From a checkpoint of a small transformer trained on Wikipedia.
Architecture: RMSNorm before each block, no biases in attention or MLP, untied embeddings.
MLP neurons of a small language model. Each row is named by its layer, matrix (up: input weights) and neuron, and shows model dimensions 64-127. Each number is 50 + 12 x the weight over its row's rms, rounded and kept within 0 to 99.
A block is one neuron, or neurons of one layer that tend to fire together. Before each block is what it responds to, as a language model described it from the Wikipedia text at the highest values.

Quoted "I" and name fragments. Mainly the pronoun "I" opening quoted speech or song titles ("If I Lose You", "I think"), and also mid-word pieces of names (Tuscaloosa, Picasso).
L12.up191:47 47 64 55 55 62 46 48 56 31 29 39 68 54 46 55 61 47 51 57 59 31 53 33 50 51 24 57 53 65 30 52 45 66 42 53 68 32 44 59 47 26 47 72 68 32 39 58 44 44 53 59 49 55 41 29 70 39 42 57 43 58 47 37
L12.up251:67 73 51 59 37 46 51 61 54 45 46 63 30 50 49 59 53 39 42 33 55 33 52 53 59 36 34 63 56 43 59 49 45 79 34 66 38 47 32 45 65 39 46 41 72 33 46 39 40 57 61 34 30 51 49 49 56 47 21 47 21 49 68 46
L12.up268:55 59 65 20 73 55 35 54 49 37 35 76 38 48 44 60 60 57 42 38 43 47 43 48 62 56 33 39 37 51 58 51 50 48 44 55 62 63 34 50 50 32 47 51 49 46 31 47 64 54 58 61 47 40 57 64 58 67 32 80 33 53 31 64
L12.up286:37 56 64 40 53 55 47 47 40 53 45 57 65 42 48 61 23 25 47 74 63 51 42 30 48 58 30 62 41 58 45 38 48 61 72 41 56 65 52 61 57 45 48 52 74 56 57 65 63 67 36 52 55 60 44 43 40 50 64 74 46 50 56 49
L12.up403:35 65 33 77 65 48 67 33 55 60 47 53 51 64 67 50 47 54 37 46 52 59 44 52 53 35 59 46 55 41 46 56 67 48 40 45 51 48 62 39 52 41 43 52 49 61 50 70 32 47 20 30 50 66 59 60 39 38 45 39 28 64 53 40
L12.up427:46 38 54 63 51 60 39 37 47 39 53 48 57 59 25 36 59 58 69 52 67 42 38 37 41 47 38 64 82 49 40 66 55 44 50 58 39 53 28 63 20 40 57 46 38 69 52 32 52 40 47 45 61 27 31 59 56 53 48 80 34 54 45 52
L12.up428:52 44 54 51 44 63 43 75 65 43 37 51 28 48 65 37 54 28 45 40 41 38 43 54 68 37 32 64 46 50 61 22 63 60 46 60 38 37 52 27 76 55 57 41 68 70 50 74 43 54 39 30 47 40 52 38 76 59 58 64 41 42 51 57
L12.up552:37 52 61 69 41 50 31 54 49 58 40 49 49 51 56 55 58 53 50 23 69 38 42 37 41 60 37 57 46 41 43 49 68 56 79 68 56 40 38 53 58 39 48 60 66 59 44 41 49 42 49 44 52 54 61 54 42 37 35 55 36 39 43 48

CJK characters inside names. Middle or later Chinese, Japanese or Korean characters inside parenthesized native-script names, such as 陸定一 and 七星場; more weakly, word-starting pieces like acc in according and the word same.
L2.up159:50 47 42 35 50 76 67 46 37 54 68 70 46 55 49 47 42 49 53 62 75 43 34 71 46 53 38 49 52 57 40 50 44 49 43 59 76 55 59 55 35 32 55 58 45 44 49 32 50 50 58 51 60 50 56 44 51 73 40 57 53 51 53 31
L2.up493:62 56 45 20 64 57 64 33 45 37 29 55 59 70 56 53 54 47 59 41 58 59 60 57 49 65 52 62 45 43 18 52 51 56 70 36 52 74 53 38 31 49 14 31 51 56 53 52 38 74 49 49 73 56 45 47 34 63 47 47 43 56 57 76
L2.up560:80 55 31 53 67 49 47 54 49 37 65 40 72 48 38 49 54 56 47 53 59 46 57 54 62 69 25 29 57 52 31 53 68 38 47 54 54 56 58 53 54 50 51 60 45 60 43 63 52 65 59 46 49 41 34 74 49 55 29 46 45 30 54 52
L2.up595:56 56 43 70 63 47 57 57 51 56 46 59 43 39 83 76 47 36 44 53 48 33 34 51 42 48 54 43 54 60 39 22 79 40 72 51 65 48 31 49 58 55 47 30 60 37 44 33 47 55 63 61 42 43 58 41 40 59 60 64 53 66 25 59

Non-Latin script bytes. Byte-piece tokens inside CJK, Cyrillic or Greek names, usually in parentheses after a romanized name, e.g. 鈴木 in Japanese name lists; weaker on predictable bio words like basketball, footballer.
L12.up45:59 76 50 50 29 48 41 53 69 38 58 53 56 28 55 44 47 51 59 38 68 57 57 46 31 71 64 68 58 38 42 49 48 55 54 36 67 34 31 52 60 37 55 52 54 54 61 56 42 59 34 59 59 58 45 78 55 72 29 57 74 52 59 61
L12.up204:61 59 50 76 53 57 53 48 73 30 46 55 44 42 53 54 43 52 55 52 52 45 66 49 41 59 70 67 27 20 39 39 41 46 53 37 59 49 42 59 61 50 50 32 38 55 54 46 40 49 31 44 34 43 51 73 47 64 48 60 67 35 44 58
L12.up255:70 71 63 70 47 43 49 37 33 54 55 69 52 45 34 41 53 43 30 62 49 64 27 59 19 62 51 41 68 64 54 53 52 33 61 52 74 49 43 51 41 59 38 53 42 52 58 49 24 24 53 53 54 56 65 61 45 49 48 35 25 59 56 56
L12.up256:81 57 33 54 58 65 36 47 53 44 60 64 63 26 68 59 32 51 52 61 38 48 22 35 53 66 28 33 41 50 56 64 53 60 69 52 46 50 51 52 75 56 52 31 42 43 40 55 45 50 32 49 37 65 57 44 57 53 63 45 41 46 53 53
L12.up299:66 47 41 48 40 48 54 42 46 57 41 51 63 60 37 54 68 44 34 42 49 37 41 55 29 55 57 58 53 57 45 40 50 52 69 69 54 32 66 43 60 70 63 39 54 54 64 30 64 60 26 53 65 45 92 59 71 71 63 52 49 75 48 57
L12.up372:35 46 64 59 73 34 44 32 45 39 38 51 30 49 48 50 42 50 68 50 50 42 55 48 43 62 73 47 51 51 56 40 69 75 57 50 52 43 52 74 43 43 36 68 41 54 42 55 45 56 45 44 53 46 67 27 23 43 43 63 69 38 65 44
L12.up459:52 52 69 56 40 59 52 46 59 50 52 67 38 56 71 62 34 52 47 73 38 55 48 54 55 67 48 55 39 43 56 43 68 43 46 36 53 73 51 55 66 42 47 37 43 40 41 52 30 43 52 47 36 59 46 72 51 69 41 45 60 61 62 56
L12.up531:55 49 67 38 64 53 75 16 75 45 48 68 55 54 55 47 57 56 27 38 44 32 47 69 54 51 60 57 62 39 61 61 70 43 57 43 66 52 39 64 92 60 40 47 51 53 41 43 59 49 44 37 54 40 57 64 56 66 53 53 45 37 51 58

Range dashes and joiners. En dashes and hyphens joining two numbers or names, as in 2–4 eggs, 1936–2022, UTC+5, plus occasional mid-word pieces such as ed or com.
L2.up358:51 43 44 47 45 36 52 39 62 48 59 67 35 48 22 40 27 53 57 33 48 37 35 42 28 47 50 36 32 43 61 57 35 66 61 49 56 44 36 59 36 43 58 39 52 41 62 79 27 57 68 45 58 57 49 50 66 50 51 46 36 42 52 32
L2.up364:52 70 62 62 83 41 41 47 48 44 58 53 40 59 60 57 26 63 62 48 59 50 18 52 58 36 41 52 68 46 70 40 53 40 37 57 37 55 70 50 50 56 66 54 49 54 41 55 68 69 71 37 64 54 43 60 49 60 53 46 62 43 64 53
L2.up586:57 39 62 29 39 43 38 34 41 39 47 34 47 42 49 40 27 73 66 43 49 77 10 37 53 72 34 46 49 57 69 57 46 43 51 42 53 49 48 47 50 43 51 52 72 37 59 39 61 59 29 37 55 46 47 39 41 66 45 54 46 49 53 52
L2.up631:28 64 33 40 44 51 43 45 50 61 22 36 34 33 53 62 45 42 46 69 49 47 49 49 73 53 24 56 70 61 51 64 71 65 52 62 43 55 59 42 35 58 59 49 64 26 62 75 61 50 43 49 61 75 53 37 40 49 39 56 38 36 62 69

Year-prefix digits. First three digits of a four-digit year token, such as 202, 201, 197, after "in" or a month name, e.g. "In 202|3", "December 201|3".
L2.up163:45 69 68 63 43 43 60 59 68 47 34 54 50 58 69 41 31 57 38 36 58 48 49 22 54 35 46 52 37 34 70 40 35 60 52 43 37 54 44 48 57 36 52 27 43 63 42 35 58 58 45 63 64 50 37 47 37 39 22 53 51 82 54 60
L2.up181:47 53 59 37 40 46 36 25 21 61 54 71 36 62 37 59 56 48 57 51 71 44 44 51 55 38 43 45 57 41 47 40 43 28 58 39 48 47 40 57 39 49 43 63 39 56 55 50 41 53 51 65 71 66 50 40 40 34 46 66 60 68 72 70
L2.up341:41 38 52 75 51 61 58 47 44 58 50 46 32 54 61 57 32 76 40 40 53 52 42 49 53 65 40 47 60 55 45 28 24 35 55 73 73 57 43 50 48 29 73 74 30 58 51 74 57 72 62 54 58 70 54 45 64 29 56 37 37 45 54 48
L2.up475:48 55 73 58 38 58 46 35 41 52 51 49 51 40 53 35 32 57 52 21 48 46 63 47 51 66 40 50 42 67 67 53 39 59 58 56 46 46 49 25 48 65 48 56 31 64 36 39 39 56 62 54 56 40 24 50 37 56 29 49 51 50 58 43

Year final digit. The last digit of a four-digit year split after its first three digits, such as 197|7, 202|3, 198|6, in dates, ranges and tables.
L2.up414:45 66 51 59 56 39 60 58 23 43 45 60 64 67 67 53 48 20 50 71 59 41 57 44 37 34 33 81 38 58 38 61 60 46 48 60 48 55 48 63 40 66 70 63 45 57 55 77 47 28 48 43 50 63 47 35 61 36 52 61 42 49 69 47
L2.up517:50 46 40 52 39 27 28 71 42 65 41 59 35 26 38 57 44 33 61 37 37 42 47 43 70 37 44 63 61 38 64 45 47 53 56 76 49 39 37 32 33 56 49 42 25 45 51 57 58 51 71 49 48 63 48 55 66 64 62 58 55 40 38 59
L2.up628:41 51 59 42 50 41 56 44 40 44 44 64 61 23 55 62 56 38 57 33 66 43 72 62 42 46 39 59 50 62 71 37 57 26 41 44 35 66 49 56 69 63 68 54 43 38 43 60 62 42 35 65 40 40 47 52 40 59 65 24 46 45 44 44
L2.up634:59 63 25 41 60 49 50 70 67 49 51 53 30 65 46 80 54 48 66 30 62 54 63 40 34 57 50 70 52 43 39 58 46 51 56 56 51 47 45 67 54 53 44 47 32 60 65 51 40 57 37 28 54 55 43 46 66 47 36 40 38 53 57 55

Clause-initial subject pronouns. Subject pronouns opening a clause in biographies, strongest for she, also he, who, they, right before the verb (she also starred, he was born); weaker on first pieces of split words (Back-ground, foot-print).
L2.up60:54 63 46 26 46 31 54 64 69 46 46 42 57 39 41 57 59 48 36 44 74 51 36 58 53 37 49 49 53 59 44 53 46 49 62 48 50 66 47 68 44 44 54 63 53 43 95 46 37 50 42 40 55 56 46 53 36 46 37 54 33 40 61 50
L2.up388:58 58 51 51 59 26 60 76 65 59 53 52 60 31 41 55 35 47 67 41 70 47 37 44 32 50 26 57 64 65 55 57 58 32 37 56 50 56 56 58 56 47 52 46 49 39 50 47 32 52 36 44 62 52 58 61 40 60 74 54 29 30 47 42
L2.up441:40 54 78 58 75 39 42 53 55 49 44 38 60 77 27 37 54 53 34 46 42 39 54 62 48 72 38 48 64 44 72 41 43 42 54 58 46 55 37 41 39 52 67 48 56 43 71 24 57 36 68 27 27 47 41 66 35 37 55 75 42 48 48 39
L2.up543:52 44 46 40 53 59 46 52 58 61 54 76 41 62 46 60 60 50 29 60 47 52 37 64 40 61 26 45 49 50 50 39 64 46 55 46 51 70 48 54 47 51 33 57 49 55 50 56 47 54 45 42 53 68 55 70 34 50 54 53 36 35 59 72

Paragraph-ending punctuation. Final periods and other closing marks (., :, ", ==) that end the last sentence of a paragraph before a blank line or section heading, in Wikipedia prose.
L2.up42:51 65 48 45 44 92 59 66 39 64 66 36 42 45 49 47 37 40 49 51 73 45 63 25 31 65 47 67 56 55 57 52 54 43 60 56 40 45 52 41 45 31 54 80 74 62 40 46 46 58 42 62 55 73 49 35 57 50 61 47 47 31 62 50
L2.up133:49 62 50 58 40 52 44 63 54 46 43 66 68 52 48 24 62 38 56 22 45 59 41 43 56 43 41 74 57 48 68 47 55 31 48 71 65 45 50 53 46 35 78 58 63 16 53 58 41 54 62 51 33 49 78 39 55 28 39 54 59 41 56 66
L2.up211:57 64 68 56 54 57 30 60 45 22 50 48 58 53 43 51 61 62 54 39 50 38 62 67 64 59 50 51 57 58 48 32 44 64 62 73 60 43 45 53 38 81 36 50 64 44 35 61 31 49 44 56 40 49 39 47 44 58 42 47 43 43 51 60
L2.up512:56 68 47 43 52 61 25 55 53 57 70 47 58 47 58 61 52 52 36 47 53 48 40 32 54 60 35 40 71 55 56 50 52 50 59 33 43 73 32 68 50 57 37 67 83 51 62 43 49 52 37 41 56 41 70 36 45 58 52 57 59 37 65 56

Paragraph-ending punctuation. Final period (or closing bracket, quote) ending a Wikipedia paragraph before a blank line, plus dashes in year ranges like 2005–06.
L12.up51:39 50 46 77 60 49 41 49 56 81 27 57 56 49 51 61 46 37 46 41 46 47 25 63 64 48 34 42 40 58 35 56 41 66 60 43 54 48 38 37 62 41 34 46 60 47 44 58 49 68 33 66 65 29 40 65 56 29 58 51 50 47 61 64
L12.up153:44 67 54 32 42 46 15 50 69 49 48 43 31 59 54 55 45 34 69 38 62 64 52 54 55 59 68 57 35 41 47 32 59 61 50 36 48 38 69 36 62 38 30 49 70 51 54 58 55 57 35 26 37 55 24 63 47 63 52 38 62 59 52 73
L12.up199:53 57 76 32 41 27 37 69 51 35 62 38 50 41 52 41 42 23 54 59 46 53 39 61 55 46 62 63 35 47 57 39 58 54 73 26 57 45 23 49 37 34 36 64 58 64 61 53 71 46 47 35 30 58 45 46 65 35 37 50 61 58 50 32
L12.up259:43 45 56 22 38 64 48 39 59 39 60 51 55 49 34 61 49 43 71 43 54 51 68 50 21 29 67 48 67 51 47 51 64 53 44 35 47 53 41 54 58 43 39 57 54 57 65 42 60 47 56 37 66 77 62 53 73 83 44 52 67 60 53 44
L12.up420:49 49 71 47 42 58 43 65 57 45 34 31 45 39 55 48 39 38 71 62 18 49 57 68 38 28 72 59 58 68 36 49 37 36 42 55 54 60 45 59 59 50 44 53 62 41 41 49 51 57 65 70 57 68 57 44 40 45 49 58 34 51 56 57
L12.up470:65 33 35 60 65 57 35 37 59 55 68 52 51 48 63 29 40 29 58 55 60 53 19 40 62 37 47 54 51 74 35 41 39 39 70 38 19 60 50 54 59 46 56 61 59 32 43 40 70 47 39 31 63 58 52 51 58 55 41 55 69 66 54 51
L12.up566:46 57 57 58 48 49 54 42 27 40 52 62 52 67 49 33 62 53 63 44 14 57 36 68 55 42 40 54 59 58 68 52 47 82 58 66 39 58 41 39 42 26 44 48 45 49 52 69 52 56 61 54 50 39 57 68 56 51 49 62 47 77 40 64
L12.up572:66 37 50 58 36 54 46 51 44 37 43 46 63 46 60 46 65 43 64 57 54 60 62 37 68 52 64 49 58 44 24 25 47 42 65 61 68 61 70 53 37 38 36 63 78 47 45 50 48 44 35 32 51 59 48 50 45 42 66 52 70 60 67 46

Subject pronouns before verbs. Subject pronouns (he, she, it) opening a clause after a period or comma in biographies and descriptions, just before the verb, e.g. "He completed", "It was".
L5.up101:51 50 46 40 80 71 35 41 66 60 40 54 55 42 40 43 43 52 57 47 38 43 43 53 48 46 52 57 43 45 55 37 49 21 54 54 46 57 38 46 88 32 51 40 50 30 48 15 34 52 57 44 44 46 36 48 25 59 48 58 46 40 61 40
L5.up633:97 34 45 57 41 26 41 53 61 63 57 37 51 47 37 48 31 38 40 50 57 43 29 57 57 48 56 38 51 59 68 50 51 28 37 71 68 45 23 49 70 69 55 53 64 41 57 54 48 56 43 64 39 61 50 58 47 59 41 56 46 75 67 58

Mid-name CJK characters. Middle characters of Chinese or Japanese names in parentheses after romanized names (鈴木 _夫, 范元_), plus weaker mid-word pieces in headings and tables.
L5.up198:64 79 66 59 55 45 52 34 57 49 36 75 66 59 72 68 55 54 54 59 52 50 54 66 40 42 52 80 37 46 31 75 50 50 49 59 57 55 50 56 42 50 34 45 36 38 45 54 42 50 40 41 40 63 69 53 46 50 38 59 59 44 36 51
L5.up518:55 58 65 53 59 51 63 61 63 40 48 65 49 42 51 46 47 28 49 56 38 53 56 62 50 37 68 58 29 51 46 36 40 45 60 54 60 63 39 69 35 41 56 51 35 65 37 37 26 41 51 63 27 54 74 72 49 55 48 55 51 42 61 53

Paragraph and heading ends. Closing marks that end a block of text just before a line break: closing heading equals signs (=== Aftermath ===), paragraph-final periods, closing quotes in citations, plus some possessive apostrophes.
L5.up350:42 27 48 50 30 40 62 62 55 54 67 54 40 36 40 69 44 33 64 38 63 37 52 58 75 54 59 73 40 48 58 52 33 60 52 39 68 42 22 50 60 49 39 48 58 29 53 61 42 56 32 57 56 67 53 51 63 42 33 52 50 59 49 59
L5.up450:47 47 62 56 49 62 58 39 31 34 36 72 55 51 33 60 52 51 62 59 61 43 45 45 85 31 29 49 51 45 38 52 79 46 51 39 63 64 42 42 44 42 58 53 61 58 31 54 55 68 54 36 53 37 50 45 48 41 33 65 48 39 50 56

Word-initial fragments and numbers. Opening piece of a word that continues, such as co(-founders), en(listed), Al(so), or a number right before a dash in scores and year ranges (19–22, 1946–47).
L12.up92:74 48 24 53 55 31 54 52 59 38 59 29 46 49 46 51 39 53 31 54 41 37 45 45 47 48 52 65 51 68 22 52 56 61 48 67 44 52 39 33 66 64 65 48 38 61 79 55 71 49 47 63 37 48 72 47 60 51 36 38 70 70 70 55
L12.up117:52 47 44 65 42 38 62 45 61 40 45 47 53 33 52 28 81 35 36 56 28 46 53 43 46 42 65 46 43 66 77 51 56 31 43 45 62 49 25 51 62 52 39 34 80 64 45 55 58 72 53 76 46 54 52 67 43 39 56 44 41 60 57 37
L12.up135:44 34 44 68 44 47 42 60 59 61 38 51 48 46 36 53 40 42 59 61 21 69 52 49 60 46 59 30 39 50 72 47 54 32 51 53 70 68 61 48 72 67 51 49 51 52 81 44 72 69 51 65 54 81 41 67 44 36 47 50 63 43 33 63
L12.up171:35 52 37 45 53 26 39 61 68 30 48 55 38 60 64 35 39 37 36 49 39 62 48 49 48 53 35 47 45 49 53 42 41 70 26 51 49 67 50 37 72 53 39 47 40 70 55 74 39 57 61 53 66 57 46 57 66 52 60 46 75 56 34 47
L12.up280:47 40 49 42 48 45 59 47 56 56 50 44 50 24 48 39 56 66 62 55 68 48 33 61 63 64 45 38 58 53 52 44 36 70 42 43 48 52 57 22 51 43 61 34 50 60 55 46 64 27 42 42 28 38 56 38 51 53 61 40 29 71 60 38
L12.up432:56 21 35 59 53 30 80 66 43 29 66 68 43 34 50 43 67 55 60 55 48 63 44 53 28 55 37 48 38 45 61 46 60 45 76 65 59 47 51 53 42 66 54 44 53 66 48 56 51 69 36 35 44 21 51 53 29 73 29 58 51 56 37 55
L12.up546:42 46 57 52 47 41 28 69 45 41 53 66 60 32 54 22 46 43 36 42 61 32 49 52 49 47 50 45 42 52 64 49 39 72 43 64 45 46 43 51 55 65 63 27 52 45 62 56 58 44 61 53 32 29 35 45 50 41 19 53 55 78 36 44
L12.up580:45 73 52 44 42 61 46 51 50 42 23 39 46 40 63 54 53 72 16 40 45 52 38 64 39 47 53 33 59 52 55 59 34 18 53 52 50 68 27 43 57 77 48 41 35 57 39 38 48 59 58 42 20 39 31 60 49 48 59 50 63 72 42 49

Year prefixes in lists. First three digits of a year, like 199, 198, 202, awaiting the final digit in date ranges, tables and parentheticals; also row-opening pipes and mid-name pieces (Mich, Ben).
L12.up146:47 69 66 51 49 47 36 30 53 37 62 62 47 45 43 28 21 35 74 42 49 29 41 59 54 45 51 40 59 60 49 66 44 48 46 52 44 57 56 51 62 48 38 50 50 50 31 42 55 56 57 33 54 45 34 39 41 51 56 36 33 65 50 70
L12.up181:45 60 56 66 68 36 37 55 35 59 46 49 16 60 63 64 51 36 47 65 61 56 37 48 33 36 67 55 45 36 38 31 34 59 45 62 40 59 62 46 64 44 56 35 58 44 52 60 50 59 57 20 48 29 59 41 23 51 46 45 63 58 45 49
L12.up266:52 54 37 58 37 48 25 37 49 30 60 51 57 37 53 30 36 45 55 59 38 55 28 53 33 52 46 38 61 48 58 41 45 60 59 46 69 66 35 57 79 62 49 44 42 47 57 49 21 47 57 30 47 46 39 54 85 35 51 49 39 74 43 42
L12.up325:42 48 46 50 41 48 33 42 32 49 67 67 69 59 32 50 45 53 45 52 63 68 33 25 35 57 51 43 52 47 26 61 47 56 71 36 66 48 58 35 75 60 58 56 57 44 56 43 54 62 47 65 53 33 30 48 55 57 36 42 43 68 57 77
L12.up370:48 51 21 49 55 47 55 43 50 48 60 70 44 37 28 32 57 58 55 38 51 48 64 52 51 36 68 30 25 44 47 42 68 27 45 39 68 59 45 58 35 52 44 58 49 46 53 42 45 39 56 58 49 50 34 58 55 43 44 66 43 47 55 51
L12.up451:42 41 63 57 54 45 44 47 57 44 34 51 49 61 42 54 66 50 38 32 55 31 56 35 57 69 45 44 45 52 56 31 49 53 51 37 49 61 38 42 61 50 58 49 60 44 60 45 42 37 30 35 54 68 38 31 50 34 56 63 39 69 57 51
L12.up510:57 52 41 43 60 53 39 51 49 52 51 41 48 51 46 38 50 59 47 49 16 53 56 71 17 66 54 26 38 49 32 34 42 57 42 65 46 55 45 38 53 51 46 65 54 48 46 63 48 47 42 46 61 38 56 49 36 67 53 33 53 63 67 45
L12.up583:57 36 33 59 71 68 43 52 46 52 59 49 40 55 53 64 57 61 37 78 48 39 47 62 60 37 44 65 66 38 41 58 42 74 49 77 60 58 32 72 65 49 51 33 65 43 63 62 42 70 50 37 41 52 56 51 72 35 49 54 37 76 66 22

First-person "I" subject. Mostly the pronoun I starting a clause in quoted speech or song titles, as in "I feel", "I want"; also weaker hits on "to", "would", and first names.
L5.up218:55 50 60 51 44 61 32 68 54 45 43 39 34 68 45 61 28 46 37 28 64 31 32 73 74 59 46 63 54 55 37 34 25 68 58 62 57 51 34 36 49 38 42 51 78 29 44 35 35 55 49 44 48 51 67 53 57 62 54 39 51 31 55 72
L5.up357:36 49 58 53 63 49 71 39 74 47 42 53 68 70 53 41 59 33 70 36 47 55 49 57 48 48 81 55 49 50 50 73 47 48 42 57 55 45 47 46 49 21 37 64 38 51 55 33 45 61 64 58 33 64 66 36 71 39 40 44 49 28 33 66

Mid-number, before next digit. Tokens inside or just before a number that another digit must follow, such as decimal points in table stats (23.50, 1:59.10), middle digits (18,594), and month names or about/over before a figure.
L12.up0:42 52 43 53 48 62 62 39 33 37 60 65 32 46 44 57 39 16 47 39 43 57 22 49 53 33 38 63 38 75 51 67 48 39 35 41 41 46 71 43 50 56 47 45 48 61 51 43 38 34 59 55 27 61 62 55 56 38 42 41 53 47 74 47
L12.up3:49 52 38 58 23 55 47 43 28 46 75 74 60 26 75 37 47 44 52 50 49 66 59 39 61 52 55 32 59 31 48 40 48 58 45 66 62 45 39 49 52 58 48 57 54 66 56 42 35 48 48 47 39 57 52 53 40 53 36 54 51 51 52 53
L12.up214:53 67 49 45 44 52 53 28 43 42 61 56 41 35 54 47 42 44 43 67 25 48 45 28 50 31 56 39 46 47 35 50 55 51 45 63 56 44 54 62 45 45 45 52 58 81 63 66 50 51 48 36 31 49 57 32 45 58 68 39 37 20 46 55
L12.up249:61 67 35 71 54 48 52 53 53 36 68 77 48 68 56 54 42 45 49 69 40 57 21 38 41 15 54 44 46 54 51 48 55 58 52 55 50 54 31 50 35 55 58 62 37 88 40 51 80 76 33 45 59 54 42 58 51 52 28 47 53 52 50 72
L12.up323:51 73 45 60 49 53 62 40 32 61 63 61 37 33 67 38 40 61 39 49 58 61 59 48 52 47 40 37 44 45 54 50 46 46 61 46 58 35 60 41 42 44 31 65 55 50 39 37 68 44 51 63 47 45 73 41 60 55 45 59 49 22 63 53
L12.up333:62 23 39 61 26 48 44 51 38 69 60 42 63 47 52 61 52 51 50 56 62 52 47 59 32 36 52 44 53 48 50 52 42 45 42 62 58 59 31 61 63 48 58 50 63 46 44 53 77 79 27 45 62 61 45 61 39 54 66 69 28 51 68 50
L12.up592:64 52 47 50 53 41 64 39 54 38 36 65 23 45 55 33 29 60 44 43 49 69 57 47 52 64 60 48 33 64 53 76 58 38 29 42 66 46 64 46 34 54 42 59 56 62 65 63 60 36 51 39 40 39 58 51 44 47 69 46 54 58 31 64
L12.up615:69 49 44 29 41 70 49 45 43 56 48 58 42 44 63 48 52 31 57 45 48 76 56 72 33 43 47 58 52 62 52 30 57 55 43 52 50 59 37 57 27 36 57 68 58 64 44 40 52 50 47 68 47 41 48 57 52 34 57 40 53 29 61 57

Table cell starts. First token of a cell in pipe- or semicolon-separated tables, often a late column or row-closing pipe, e.g. 'W'ondery, 'S'otheby's, '|'.
L5.up463:64 30 63 50 46 45 53 58 55 45 64 54 41 59 66 43 45 72 54 33 47 24 38 67 44 65 26 52 54 33 48 62 32 40 50 42 61 44 38 64 34 28 45 54 52 55 63 58 43 37 61 52 40 55 35 69 51 58 51 61 48 61 55 30
L5.up529:75 46 58 74 58 54 25 40 50 55 78 48 44 69 53 36 35 50 35 53 54 65 43 63 57 62 54 43 53 48 59 43 56 46 66 71 66 40 46 58 41 48 64 68 49 60 49 50 47 42 57 56 32 55 27 57 69 67 22 54 52 40 51 35

Numeric table cells. Numbers in later columns of pipe-delimited stats tables (quarter scores, medal totals, standings), e.g. 7, 3, 5; weaker on mid-word fragments like at, en.
L5.up338:36 80 64 37 51 58 48 63 55 51 38 49 47 49 68 58 38 45 63 60 69 58 41 68 58 21 41 41 40 66 53 40 43 53 54 70 58 59 64 43 71 50 44 33 51 49 73 32 39 42 48 45 57 52 34 57 44 53 50 46 55 52 53 63
L5.up614:24 65 72 59 46 50 56 35 50 62 58 58 41 41 67 19 39 66 38 49 56 52 57 48 59 30 47 42 67 60 40 57 45 36 19 55 64 60 59 52 43 41 42 55 52 57 58 55 61 51 45 30 36 54 65 30 72 64 48 34 54 33 45 38